From a checkpoint of a small transformer trained on Wikipedia.
Architecture: LayerNorm before each block, rotary positions, no biases in attention or MLP, tied embeddings.
Training: 969M tokens, 7392 steps.
MLP neurons of a small language model. Each row is named by its layer, matrix (up: input weights; down: output weights) and neuron, and shows model dimensions 64-319. Each number is 128 + 32 x the weight over its row's rms, rounded and kept within 0 to 255. Numbers have three digits each.
Before each neuron's rows, "fires on" lists the tokens most often at its 100 highest values on Wikipedia text that the model never trained on.

fires on: "an", "an ", "'", "1 ", "of ", "z"
L2.up1122:161095115115039217200106155158147100076104157128151131121156134073115077123160119204147109124111105127129125100127180126057138119149200112158148111093149147107067146098224117138120102137125119193083189193126186091132115151130088115135139126142127127127075147143156120153102160094125118079088128096116112128124150145108165153127132103131136130080107086122094129119073134101100143104133093172153144131116163115131140199112112202143147088124022145165128120110177148115044180108105157102160169142110117135166131106091129123104170157088119106086180138130117140127133112094103104158116080117180109114110082197113162163125136140148113147080126148124124102087167154134120079169141107140153196079155122059044184117098188153053165074084138120163145084094118154093139134120118133
L2.down1122:163127145126126169174072151109190140064138074123097102177157125101094136139121125049157128154112142097163138094112140109125121190137140130114124142109148115132074122089136176177085134090080155115142123143106112121058136171166149153102137129116130127118097138101139129048107078141143115115182108195169093150080133139120093094124125120162169147110083173069059141102140137077118105167071107162173201135145101187131121121130137165131139120089127181133068101083109119173084106187127141061182177122087094138138112124128097106065141102163087181100118120111147122118111143167172120135140188154077115108126125088185123121088129124137123176142061092195093135090111171099136127160158125142153132079138106151153101123157177120072144102144129135196132088164120146127135129121173141

fires on: ". ", "of ", "in ", "on ", ": "
L2.up2178:095172145086115136115176027139081169129074128111163072129171122134136152135140106141084198121079107131091116146076100166094198130136083129130040114087111113141077144142121116092155128147147082165085188119179130100160129164137172085162139138147121125091143163170193095137152147126118102135079150139140167092097112142082113103107126107147147161155099101117090099143123088168143173157092108070124113103052136057116165125113141153089129060153121075131114136097141129159137062105126156143149060106088175183107132142067141141136073160124136166089154117102094127104157131125120180155104114141144038124113162103077176108127151134178100124111103121104173132125183083133171183162144141147134143076119139101101118134138089125146136145107063117173109174133081080080129123123151135
L2.down2178:155134127150137125161186087164071114118187123109140089114139217129187128149142148155102200146066158155075126154117129170140107158140118108110144144098137110143115084130106046120091153103135185126086114107156108163145150173102145061145165160148109120161079190137197055179101137127133157129118110127089165146158109133089074138087134112164131142131092097148068129081054129169126144132111122116124138056098079072183148100150146128151099099161102112105082110101134126135215144107130107149143123110158140147117127135167155146080134118098107150118167134116120126161191110129128116121162121131121033139090104083194102168101148193221112201132075100110127088114103114151135148104143133144200123073139147145098133119155110110113134075099137127130100113134140103113089115114130120

fires on: "an", "o", "ant", "ot", "i", "let"
L2.up271:147125096168089164129118127171100152115141185122118147111128087129102067125217140071141124069154159165127166146108131182069158102147160171068194151061083140142085093118129137154103101080171142139153154192122152148134151162142189164141086152180160102169124138144166053124157117100050099170171106122086124168113161173115130137112141125159176063165128095108178099146156118108093092115091146109146108101180156129172104124134150145139171081130090108118113080162095159176078149148142116083109091081106144121124109112157180190146130175124045163177158177110090134123116116130106124136122109097173074162081144103079132104109114138114136122160139105134124120085132117127125070153125101141167120137111106190136150084089124125131208141084085118200122136158090106182171100074105164
L2.down271:116112153192174104133068093139137147173164204083129095172118108141157157079087105116166108174146126129087176121148114130098180153122093135110110110101167164149089091098110067079147067075194078118087176174072190116124112136100072134095157092107127112136100074169125102209146068130156138110084167089125082073153089125075169139177089131106162072096122108112079150128109148110101093084156119152137167167094067150212118130157139126168116097141058065054152156108157121106116101139077129134098120152121116132154172109114186121124123130081116163146099149164148153155131088090134102142169164135113115106078162192167114124147109088118131193084103136106132107145122151043121131108147184055092165132083143129178104158142134122152137099141114122110139153121092119136093128142141031

fires on: "'", "0 ", "(", "| ", "of ", "to "
L6.up223:188108110149142101137130182088136183098118202112110085132091187138129097178079131188160133138154143153072140150111049203094120115160104143064113158082149050129106100132212162128179146168145133205157106172126134137140115078189066115158100156152113154196112137100140165155127162131127173125115079096111112121134113131108146102154156058126180138095098093169161135083142116130145180146130144121090123118142151155134113160132070137140067087152116123099070126098105142159094146102145123124125147192166137069138129123061119140139141169092081200125180126161179153094083121163178093128081151090137175147118121089098153105160092138163170109078141074122141127157209134104132101129114130172108150132139145125182128201147129115099064122083091138114166093088152150122119137171139146
L6.down223:171125194173107129161140147150079115153128160133059156099130139133065141203149114095170127165136161082101138094069156159115172154106138128095128120090135105139089118124116116118130121137134118112113131110090140121124161200111146118145109076156146128133174136119133134068216129127110129136112118176150146053115106103125140124155132205128130146089141131090107099148099129172130108119100141145193167095170095195135160122110081173164126124099160112100186133145085110116106135145141152130121187103094134143074113090107083073108160128147163129110151122174145139165143139149128114104180132150083178105158110243144117141112113148092143085141139136129135098138088158113142099147113111156120106127137121150114112129152127155143108123191143191164202098112132073141092068124152032

fires on: "| ", "\"", "$", "of ", "by "
L2.up790:177067106145065182125156154147114158127104179075148089110133139124086084107114143146135110089093182204169133153121114121070191131120174154078156121141124179126114109120072155125134134115116146153112097097146121089100128149140074118103176178142137167122120133158132153116134152110111118174128078108121133135153150173030163108113137109118167103112137159117153148141162108099174127110111101148108141139102128189158095147119140167084116121132053065169123115106097099144135115151119162122144112159176126166137112127131123096151144143120159135127151115122157169153131131121080121102114089116189082112117113143021137078113118136128177116128157155164124091063135161099113088120089108149121131088095129171118195118142143149094128047119116120120130165106145087181085115080166136
L2.down790:162148109141127118132077127105134163142128151117110147143110140148142095136083119135072093145140090130142126118182112196168125169114164137181117166070172086105132124153131111096146143147096141135155120102137163096110110102117089131112131183109130113138110149112096126102146119092097142133125192143141106104124177155135142123125227154135095120081118099165106126124104120177165132111143140113112110147150187144122115156154144130133113110126094107140085146125134120141112158105131129134070125142134135084124134136090103127152133102138126122150144118110133109128142255125114129110107138122132125078120176164146110121139110175163179153128146142157142128095089119147156161136070150108190161055160193152152111108154149151156125127126095113104162111146123148154125122100107255

fires on: "the ", ".", "The ", "200", "World ", "p"
L6.up1978:160160172135170141109132144109095182155117158162113112104125140100129090123161243130097120164170164104093103097154155125106159133139115162145112174112133131160149163113174161148137126120120182089140130095246128117133089027115133131133118124146069194119163118136113121131121154103130120098144065124113117121090092129124113169115108095150121121156122133133111078110170082146116158132163129099125137182132122117084149121077143109149147146131078122110107107160152112143121104168151138128149118121139202105176146154134176105130140139147094118129115105117138106094135113088163143147126069107129098120111155118081114164149109137136147149122090156144042139105150082122116076105159111139126178111092117136131099094121137150107105122244086135175144138131149098135140100123137115
L6.down1978:100143187093128085154133100136137131138124160106088126105153144122096095117177041119193121150165114141114129146099099099133169133165135114141136111097118154123139154123108138154092154139093108130108102095089152194142123213139103150093142166168154113073088150126103122102119134131183175148127127147147144100123179088119094136120098133117091151133126111139169171086134172093091153146106153148166132121147094182134147135104111164101108161119100115128192141160155145061125078147118103108115129151141077159100093107105104109164092104131124102126122143137127127101169028132124131094160163133121125168145139185109133124117099143144115090117123126110135133121102141133107118133116104121156132142135145132147139160157116151155111096101129159112121119080136138141117106139142000

fires on: "==", "===", "====", "following ", "List "
L6.up970:145158089076096109119168148138133104173095158129140147116122147117153170162112126161103118105165127058137169169154190173137168120120152091132219100126121127152126156130109133126127125094140100117106178151138106126099091114132147130135122108094062116168071112140066158111144097090135115100180134108138093110086118138151179152151120145135120102109140069150130186127170095154075162136137111152103092122099114083142100112080119122042136066134106147120218117054166145120116108123135144141159118137111175138104152104165103156078116083112176093116111123114205081098145120183145111115150098188164146114157176181134146127109079150149120133132133131063137127127120149158112139126118133147134123082119117107147118163125114153132113174052127114189107132139144126087155132119149121
L6.down970:114155148047106105080144133119159155154117147095125083110131130142119124119152106105136099107122120141110083114115077149129124133147167102150139149146091137126116118105101115167096108143130104159152072150092102166140095114163095108133084125117179193136090094110089105148124107112125081137085131099090131200145181187141154132121112088109113134097141141155144135147145156163107139166127106068147174136094148088092138114104185127190138093142129064125081130222187091119161078132101137146126116144151114142127105078139154111107157146111130165150118097127130155092149124108116146132137083090132135130113121102127072119133127156094139152105089099151073130133138110152076111125196128164156159217138157130118155146191120081140137197161169099072133136119157139159134115152129112

fires on: "| ", "- ", "All", "3 ", "Athletic "
L6.up1600:129122123089075125159085115086177105125140147160126156148082105105085135207124141065125070147148114135121151154151071148076169122082179168092149150080118101104151143189114142108130115095106124137164155068174139140105173106186180172182140065124116146165116124131081138122148156173140140114148151139115107067126127095082139149114119048142135104108136088107110099161136178091082225155078127137133118118056156152112105130063093049158120126145105082164096140118115172078155116235104181141100098119150142071139121112148152182129149110141123042140133121213174135124129130114150130142109139134134168145051052134189220097097115122108103129103163117120128159076180150154118138121084116161106155147108129093085160083128077098159095097100123137119097084133130135177128129122139132
L6.down1600:136135141166068103186117121160107068086108187109172166103129156136137111154142097056124130172133143159089122122082165164095123157162088126138128099104139186100116117216094101137195064157085144171120117111101106061166132206137160166201121115098112127134112132138076096173110089087126068143137152141119137237137097142110078122137148147139105207125092113177135154113135117178102058091135154133251155114127129115115133120063080111165137128176165255107132137114167134106147125145159126153156133175129176121121148126091087087102131113115132144116101170127107149108131154157120115139099106189167173118109131142086087137150168106126129123139123164182122069130097044131144100085183124143139099115122131100094134118111082125135109108193108138135087131158183109140068138166183117

fires on: "of ", "-", "Original ", "– "
L2.up1424:078175125173130214181117121089104110085125078107140094061144109071125108139150151112063173130117138183169186142153102211088198167148149138050117153204171130127139153114090116169099106182107109163169092126079121108168142176153144086154128121151111115083113142059113080107126089140102134084128080102078093114090085147076127116176144120154120079153114121119167165119144117110168171134107176170149100200120094121178065139038133123140091104152111182102068148116167142146087133104079181126116158109107098087131101103114141095157130134121081107112132171158055147104087136101135191130164136162145117127168158082128104141118141136131119141166109111153120148075075119144179074086093122118077183148134148101131124176088096156093163109074139129148114114127140154201102142144083148
L2.down1424:119118105145141188138146162110117159088164122144123119125114113076113121102147129188179121103170134138103106098161060127080080111097102131129104093092165148102155072102095109130134066120120143147140127121136121088115142079166112168128066082155115149082196112184125162121144087107137168110117132140149182074132159071165124124124085151090165107117120107107127095157148174128063146128090117086110189145136116114088181189164118151083074116099091107145147152133121145121133100142125120168126105148150094178162136117128128134168140132117158127159155079099136122128120050112081101095141154112155152113055165131134165131154141081102114109053158096169100137124100173095100117137162165121070110166127134117135084097117128159116113155154180146102116104069176118109128071134130059

fires on: ". ", "us ", "in ", ": ", "her", "ella "
L2.up385:157090128137101152110184101126172114129075109106142096147170105151143188179067114087158112151151098152110090188123132194119087100124138137152190170092157089114136142111139095134121125134185135169107163096174168128063122202142199136124160109115101129119141104137111085115146073072164077116090121135112071132164130124147082100085141140111108130135119105141135119103107143061077212105116056043119105124167109146093129140111167150122102125113047053185066118124104096124165098094115080077120086110185140140156130171169208131087149136078148145103149147112068134188117117121147111113107156097125184087108149233073206126122148123120164148112112152113141107152156111169174119040173133073149132094115154119140119120069073141162129132130066083110083161110146014133114066062138146
L2.down385:127115127159144107203102125137164109096107080078126100134197166129171092155125138139155079175111142189043094143074181151118149099119120116119169121099180146181125135072102113088118103113150122150086161079142157132172105114153154106155167112137121109126122163081120081108151122080116133159057090105109097113159182143148118064107088125094193112139120155084123161133067158140113100153125133089128114092121183116160155123073167179140189156180179114166082119112127119144142177123100062064124115133181116137125153149152134161107140110147156148115131177098055119159191097187143115141100122087075113147156102140163123122119093138112106097084122137171163114113105116134149142113173185157127176109133115103178112152139114109137093091115124123068110185217125108169109135098112083

fires on: "| ", "(", ".", "9 ", "6 ", "of "
L6.up1078:165098136151124175092120074126155140168091081061085052115111056126092124145061117073171166151132190154106095150111126036139102119124122141152125154105105097096075111098145129157130137153179159140181073151141048127086175106095141155103118115112134103155198126196118082130124076105139107110153121154175117134109145204105112080205100109099108097143108153142152139138166124149187121120143152133107121066119124175162163150169133153102078112180139132103136127137146150143100134105128215147150079150148141111145126110125201146154149119142185128109096150138095181140133129161135122148140110162093155131180108096196178156145097122110124110167120078119102150132161109148122129083145130090133051127097121095096142186130129175125102131006118153142105108135096064101097133148107122
L6.down1078:141110108115118166096108138114165165144126185092140130121138126189078148093113156155153097158188170066095146102111135190167124120129172121169127090104099119092100154161122144100170187112159108157153166101097127084138131234166099128146105108088142196131128071111099116130168133116090175073120137119101110071146122137163107104144115133118142147112170098154071113079147145163092143098135083088117110157117116113118121082143148143137149142111164163154194144131134169162133086175156137077097152094107103160096102132128143087075133129167085130124086094167136060112115129114093133155120126136116186123116139133195088090141057101091107124179148147101138056146112225148124108168090096119108124081127142152121117129216214097133080197199122095150196113156119130178167137169131154

fires on: "as ", "of ", "ter", "cor", "Ac", "was "
L2.up1000:167085111184127155131120109157148170124095096071161125126054153136091130131128158101137164084161151197099089171106143094146140160125198109193125105171173103104107129122166120104182100175105181173083137140140081096138150135077211018134131098171114090112127186091103069122142092066130117176098130093115171139150170174105121195118121078106105119174080101090140155131137124080100103142183095123109100130123123146178140132108178127111086094096136134130138121116081184120124215161144121103190148153150144089103103109076173125173136198119137152127186124138119118100148115171180168104082134128172091088130155163056160117100145106120119158142151161125122106094149153083155152083118111131110115121087117124136106128153163133144144182101161117116117151128127106112113138108094118
L2.down1000:168116213127104157138084149079085095134139112215099125156108201076166128147078130143086150173115123124171119154133170129186158085141116085149106136134163138140122100121149120114144149129101155169161139151116156129137128115084113098103223147148116137135097091092073099108163118108114142128143111167125141189114135130102148151129085089121184172160167181107171166116144194159132209085118148050089058128116127126138142152149135130071040150119179164162109107074149139163113118186099155120151164137119075137105129126142152174169119127125115138194115146147148134196185146108089121137157107125080059124171174118083133144068211102147099137108174143118120116131108097133128116106120108174167114141123201118162118179094083132154088124101160113147086140089128110141112100145131161

fires on: "o", "bo", "re", "an", "gu", "Bo"
L2.up286:144158081136155143165131153124117163114098112141141155106165098108086102108158074199139147158056146181118151145092101148078104150112139118128076139122150108140105107103192145163131157124148162115138174110156139097100140126139112132118129029149106085106169126091117083132115122116080127137150123099155140161115183155145138149118134172085177100151151148110166099075106127147107114132159168090153150088202148154201048146178105122148138085088079133106140133127140143183107106161175128090137135112092143140161148107112115154138110187156064126140138112131127200129123096155072164166143140183147137123128126148118122137174073138102138101064103068148134120149165137107123070098199140088092211133099176127118057104150156105165136198095111139146104100152080095135167131116092149
L2.down286:094131172156166098063172150109137145128143171132193144086156112107144086150165139108109163141121146092115137102121138088148129134112081181118131105123095083135122134109112095168136089165132144118130087146124167179136113128159112125145177166112105162123118106181149106152157110100130106130122148145151093124103161189071163135088131168118137152075143088094139121109073153064101114103102181094122102074136184119131114105115118172176131126111108162140080137110085108132084129098138087087125188130133116148127097116130145104146119107071175137195060151122094148168139091142133089083112119111150114135153182139105125149117115070135098128092116057144165120130135185123115137126165070171097184077059139119096094062137122107148182089133177120107148133170094146123177144096133051

fires on: "==", "===", "s "
L6.up2279:097093118093119125094132144133130113151122094143146101055137150149140149117102123167159149093089114023129134115097143124151116139131153016148144128104098114157117135154057118106131120088116108148134099136066177153070069172119119210162106069157045083066151101119150105114158052085123065144087146131151111127144105117123141153163138110129135095116109123139153167171107102136132109119119128169153141187091124121159153081117149141095135170146111146127202120093121113112113084153148101159169121186090194094130177121135129136146071094129132089204101102089120097092126127114161139181128152129141092112107161116143093104127128128178161138119100146135093093108132114123136155106114135134134092097117120125133097067135144165180139150149165120167140150135183113196145110128162138
L6.down2279:190109124093133148089123097143163180127151142118089121092135093147105114121130110136133137130117111110121132099104082122139175153156151114110149145124118127141110123114144144132124139163134110126155125124156114158153085052131164099136160137109211118132135142129143116138158126148115134112106096119122152142138175108167139126154082110121095134110106132100154134148143146146147145159113096127114146121147125094164147151169126160124148093133130082136084134200147105075166119115107135128104071166075094098144093089159097134132125145122143116168125098103101118122120085129120141101138060129128116157123135152118097130149093193128167145119113115101108163104147152136081112140161105155159172199101136123128173147159147132110097178108132126101120113104126179120142097090111007

fires on: "'", ". ", "\" ", "red", "33", "\""
L2.up1456:120125089167091133141106097134116127138075116091175129116146117052080129118157171101129189138109113184137068131184136148044127102078154135135134092176132082153112116170172179089118135175119112124136137184123151100157127104142115112133168057129143105163127157086123081105112115105139115064118133131107142072110147149147047079138106149113102137063184122106172111106102144130208140099177145110114143141113159151151116095133107139118117159176125124175066141134136137129161098174120149158164159133161162141135049068090156063102151157120087122154151081134119119159112083151162113119123172225170162153115157128139132143146153103157106080122161159147137140145104113110178122157157174114135154121161117153110119117119135129193132168151104132193116113125168118136152053096147117
L2.down1456:187145055132217173100143155133153132079114107089154102096150137162130155094089143145083131145108120146138176110123118149136086159196088137120059093079162123141141125191082113072050156143180169158134106113131116112085132168176132164171145189167107110077134104116142151132161136154154163185136087105145130087090133124088148123110190130128123054176072132155117128127107202148084171105103114106159149153080102097185141169108139128110127083114071139171175106163197149085120171155153073140176117084146175156181121156156129106136158099121116080131098129079141174130139158090117128135144122103072091145104179117075087162146108148103137140144159135111119135104087099104176149082057132123143099161074126138112155062106136119125034099181135100160129075126111116140139137137129105

fires on: ".", "The ", "of ", "/ ", "by", "| "
L6.up751:127127107167056121131113132152134125133137128142079135111195137135160137203087128169145168082112126078136075067127193071095148095139155134102168123124147139135138116184138154136115118135119117079109143088186158105165134086110071143085100100107134099122117099138089165160144200132115159108109107075130143133076123081166039123099154108114142113194095035169130094114155111098117187185122100148132122156149209122108085131149137155089142129135166127107171158103188156093047178195110080114111122066159130083087120116132116139090151134137116140157137166174072186188113120145121106184145147150114153156150130104151076115139078128105150167161156126132124066067123094118126169088098105149161120127159129184129096114198076133100135137075086109100190115083127093076125148136098120
L6.down751:165134149126078078153166106120126138158089164117156114102130139163097110162154113149177086141122154162092109169141156183110104156151165152180145148108108138104139128108140141150053185111148163156108178073110113176146153255117115163119098126171163149139121099129161138139112120111147112144151147075148164124149154092184153167111139122183143180120132120078081198148143144144123146190112161085076157181161148136115144128101194139131132159094148123109124095167146086111087146153112140167108135124129163161145092087116108084143160073123075147131134119106092133144115143082081150114165127132096148146128125143128130159142123103123136099104105123110147164196138200155106116131131090107117140136168147159184127137158127120162155159255127126135112121072121147190144097147164000

fires on: ". ", "in ", "Ch", "My", "Ber"
L2.up1482:083077123165076140100173110110077124138137175154141150169161075151168094152125130162145147095137197166110131106092115143167136032176158134134112172154103045126142086069087144154113096110182093189109147106180114107109149128169194102152127147115100175082106208144174127147156150071067060133077091089081059166076168103126170170102095108116112137170156085146145082073116120125053139100153111110103108105115118045195106154109151151131177147143099016117110121083131163169096121126146168126172071128122141180108157167111165098140117208109160153142106160117108121113127102151128165090095124158126076102128116114127125204126132079119119135096095124082136095160151116147130133133113166118073140145154160109154153137060127110122067164091193149149134111123079127111092099143119100
L2.down1482:092126113177151123159166126082123091116156142092087115168186141150106106137127137093143110138194157117102123148138122131118147129092169119124150136091166135105159098080160095100129164142138116116111111127174123142149154134098118092073089141118095158084100162148161037075134109168125143123134137109108168136105124091134151100117101115114124094164127134113152124153150124123098187082113144106162093090173165178196162111140129114108162091097124115123124136101142168097160184126168137179146149124105092142130105116150129145113138137124101167189157175102082131119154056212173100133158096099160117162142154165208177110133138170144136147116156113116127085138099160072125151115108081110163071091115105130161146139098119120068110144136094120145108147124174080128159078121152084

fires on: "| ", "number ", "its ", "US ", "on ", "s "
L2.up10:106145159201092181100182123148140155090143170062163125089113093073170099110169172114162135096137190153108096152175184127104103185149148124118098199172113108139138126150138099123123142152127152115133125076073190085093095156148137094183159134132117129138157093110166062150151101078130100143166093156102171099115104159125121117065137109175104162132120165079089189111115115151106158140093194085130105132147116062156139178117066115092172146090131135143134118092170102124146111079161134118104142114153159108150106120110131085087147161053105111174144190123099145152164119112150134150191099118089079128112089124169144049110165107237073052130167104065094157146120144107133104130089147141138145139116155116112109119088171128084157100116112122169096185117086156124142105168157149
L2.down10:053166152071168128126140133100123130164193144103098116159060134116116089149162122133137117163143152074091107145159136125134089144143183156118136179117111107145170051150167117108149150119151174107072131137148182144086175152130143159095073163115106095078158163066149101132131141144124150138182146128125138065103141089172147126089097162152127094123138096168105154112117131139116165096066193122102107122134141104127149095151151099088177104128165114127133209089104151151160165134113067066142156185152112169150106116131147107124054105100086185160134126115109138165101140127212171114150116103090117082131129102148130131114213131114137140070141090137076101169102106088108141171087138092202119119146161145160186196134137117142124174131104100088095192110143130157170146127074167

fires on: "as ", "of ", "former ", "\""
L2.up471:143133054146121201079080157121120114144124096167174160124131159155114073147159125091142150130170177119181200066122117128157104070106208145127129198103122130162056150092078126117131137118088115140096103170097191058106176145103134205105131176161084131115128145131091115078135163161114107129142075153116139100216135152038094161178152089081127140097216142139182089118123107116171120107121154110161134099130142089187074167158102088094108115149134162091120136105115107122107121186121135137162182143074155148124110108143153085178128149148153124119158107153107125129056144084120154094133133126203108121114131128138095130121117133080146074121158129111157129082117113135162095152096097139168173126108143152096157115134127146129186151207118078183126075116106117136096087120140140
L2.down471:167173129095155172168069111055176149156151099162129167096054179160111077102163135093110145164099109045133114095148147070143149141072172126168079170110104123116195107109155118152123144107128098104138107087185143185090135186098092130213116049100127174172136184153161111134152087111059141136110181144103138084125070150149153197127201122169153102079143144159079164148113098152112072151160100160130168093055128105126122155103139113114105138091144164141133142102100137114131123178121138009131164142112129100088110114164131119084078113132146066181150054154089116157120138120118155127127144080134129141153141159156119135159194153095145117131143193130072096185115142100105126174113129110181166099111095137103123179163137140198144125127117196128142106141135180167154115154108210

fires on: "'", "/ ", "of ", "(", "it"
L6.up1948:127144049108092112122139132114155131120126127106107081134130150158152144117134132127131115102114158125192110089159170105145148189105129129143089126070115126115143128164092110119121126167150117136120137152140146155164100021123123144136166087115104119121107119148166089118176128079096110066159173159127074098098123100123110113111090107128132094119155139035175028145083089124117117154145126136114058115166141111107156151120084135058069132156103124100179126056152105131123155104121132104116114112152177140100095120132155158076108129157110107122197117126129121103165074146140133157124150147102133149132105030073122149111116118063124189133123112131115157132103119138167079146145156141182094017108147145151106110104154139133130090090061124190098105094125169087147115146106143
L6.down1948:089168161152150101159172098119122136187153127097135104126124157174119158186113135092164075223153117124127171075119093165082160143152188165090133146144201154110074122094095108131077165130124048167114124117095145102132143255170115128156126157159135162110144103127084120126117129115143113139118122120148134065156120118102125139144213159138145128159141096148094186133101175125085122131117131142144179100100138087129115103065174139191106126096146095124193133139119111133117115163132121121110154107158079132138107114118145155102118151136144099123145100120121134107121232164108169158141140151083168090142147192149140143132113110098112115149124082141128054129103138135138110121116161090120144168094118104105140150202162127085082122173175140076158154156103138148131128096103168

fires on: "==", "==="
L6.up1200:103100125114151136129134123145157127105124101096134127141106136120116128111126130135122147106143115000103151162124096186150152167115129076113122182112098110153109133153086107111161128121108129116119137142136172103140143170159102107139133128113105081119158144106151116121157123149167133087077141105152135119123138176098113114143135151108128075139095054134103091152149091136141110101086135127101088132151103120097132106049209118056133148111099121126136128050105099127074122091093112164157125116145213139087156131129082096103081084111126107132166082133150179148145097123123110142181105082106104119140105103144122111152134128143116108137132110131120193152108062139083096161098085123074143026115109107089140185155099100090131111079093073128103120118115060098141157109151122
L6.down1200:172123114106102152119115091141148196135148131134094137129143133111139116130164140176133088147106112159143066140135083106116139133142126153160166095110082145101162107105159130158118178142137101153137127128171079161124116036159158153148118139115124103205095114111149130118135112114145122145150150124111109135118164154168108131117090147155145103130083162132133176112143161156140107163118128107166145153124086125092104119151125143140132129134158179107094129208156103079143100133115130142099135172112108121129087088149139116090127127124085111120162140052132080099148025099113105088170072151120127153102112133124126122098107194120114151107099072144106101136128218146105105143122122124118102204092143123150156137178153127135135183174120128058105105092120111164148079132111031

fires on: "===", "born ", "==", ".", "s "
L6.up1940:135145131168117117092097155138143183150119115117133183121097144099113117125107128195135204153098136016117125112133103147143147132133114087136141112162129121119090149125113110117126120126125147134158200162145126116177123115108114126108141096148119175110181074139115102159105125177164164096124122175143161139161120131073110166132141100089100143118128061145111097133136061136128128115091111111088126120119107109148068123120141140067097136122108212116170143127125108067123108127119173114106119136168176142122122102136114138075121107059141154099086081142140203144124115119126152143131093060127123182109176081028130118122111116140110067139159046094097114166104075153122088105102118153178097109113130155178107127120126157142102128107110093142095159146152113148134158126124136
L6.down1940:161128134138136111132139123125126207148137132141098125108134134142126088105161117162145096145106133135085129202136106115139146141143171125192164124109106130121097102096155164143112148128142150165146116105136117154158109134152108112122114177147137120118104097124153181122103135079126141132134142121125153088143165071206104110131092105134129128118111141122087155129151197152116115152097140118103130161135090133147134133166180179145132108148117036104132146198132149081124114101093167109110126185108110182136073117142129166123122122127131119148123100099105095140181031086131116106177118073105135134179115151137127145113068135125119097096145087107137105125080187155121127147116092108162123169109114146200120136152161097135120131170112097093109107076100164156145094113128006

fires on: "the ", ".", ". ", "The "
L6.up773:149135188082122136169135157108106092091138133091139111145135143096096137135118247107130151089173128103172144110144129109125150127126135111091141101098095137140114139131159131108130122101104116115117124129240130140145092073113136112086074119135023141141102112146122144142120124133168138153129144113105141131108085102165148111137141123127141090118095101127147144114107067132115150123155121160115122145097157154120136069088085122149115166117135116131114105157089124170156106129106115120116112084127206186106164166133144102132171168124136120111120102117097112101154133105132123136134079109147152107116102251093174176096128115117144103099154123156000109115103105120123105141119133096135154123140117090138121120143115143159111105215039137174146134125138118150104140106129122
L6.down773:132124164076108099144137108138136115128117144130104098090129117132125075116165051125159127144138093141107131148098068124146150142181122136148130101088098117131135121132122136147107122128134127151128113116082133194138113139135122169100139132141174130106105155129130136099077116146159119160146152139142137158120162122136096135130063135131091161102138130117167138108138165096125133168100167112159158136138098162113162148160104157127105147117131101123143177134159124056134102109124141125114099131123087144102088119126121093152102108131124088132134137129145127125141000144139110118180144126131119143128153113140112132109139192134112110109114141138123168109105130128117113134131100153147143167135147150151152168151116119146107106109134139101134100096144142151118112144174000

fires on: "- ", "on ", "/ ", "2 ", "at ", "| "
L6.up501:070084138111156106046112135062172075150112092121131173162145149149104194109089137064168129111114110128101094172049153124127152125149205089173123157066065143133130094107128151118130153100096127147137125081147118182070129101117125119183112159115134094145179105167098129128180081172144103140120085147097178139158134141129183148172122135101127080071128116187099139072146135101093142081106134154069142126177122145118104166159176057151131125209142129187103159118171102129131199133178122096109194084094122123098130146146096172130089132127128159149100138155088128187166129146082083143063110187130181162148183112184159071106173135122147135103124133092137131128142120137130171088122144118082123138106113125110107133163136131141148172108121179127135108131109140108121133129097135
L6.down501:170080161105124095168079165076128152085092148121102147088165140137136100149142105103156152118148091101169168105091170144145154146159134085115125147123127136091113114141107105077129118121110190123161161113128144127146157255095148145123149150124116120092102090120081085110092101141123124125159129141121136035118147075146108139150138095147176164132128191131086138089117154109113130151122159128167155105198048168184157114130132169150119145136099088149191131185154129124119089140153127085134083140119095134127132102152094107166096160100095087124128121148091072100095137099114140114124106124107085175130148165098125107112161175131164093159129123106129088100155096138197126144103073183124154045112137140080116132124129124114066123170092116145067134172142131145086127089124068

fires on: "of ", "for ", "with ", "married ", "by ", "as "
L2.up1789:104148126144051166095192094141064195098092078128191059118130082158103103124145170132153191111097078201167131175139105155086102107091159132149074155190181091120111171148098111131118158110123173183157122180166124083147128162116146131160186076155128155146114143097119100128107099085103122168124093111114158090117150169113136142202118082108137188145114110172140120119155098138137092166138082145143135168044146133134145212162137109138097147163129112127130105132142151111117086118072072050135114135091141089089127062119119159079188096160093140085108107133124155136099135129095155107099133136189037148093127113100104128113162126113161124164172175149132187078146142135146121152113110120119123127139146121153136071120184118174155147148119136123169130154151139143076092129129117
L2.down1789:201134078125147168153082170126154128148161107115161102143129101110132122175114157156115100179139119115122091136155147165084165155127097039117149137105144182144130141160167136144171113166115183099188077155030137189097127165162137138114124145120131137143097143153098103133112124093129113140124161142106120126116127152126131133116175132153098130122153177156149144139147135124130063114104074139137134141200109150190104160121153075111152091131144147151118163202081128107117106166100217126072096111121110163133090179181186106089106136114167080135181098075056139185121159093116108114093125137132163062089150182135152140145127162118082117164159135026106092158098060100158135132130129175168138107155141169175128154156154081131096107145092114124116093076141140131123107136105201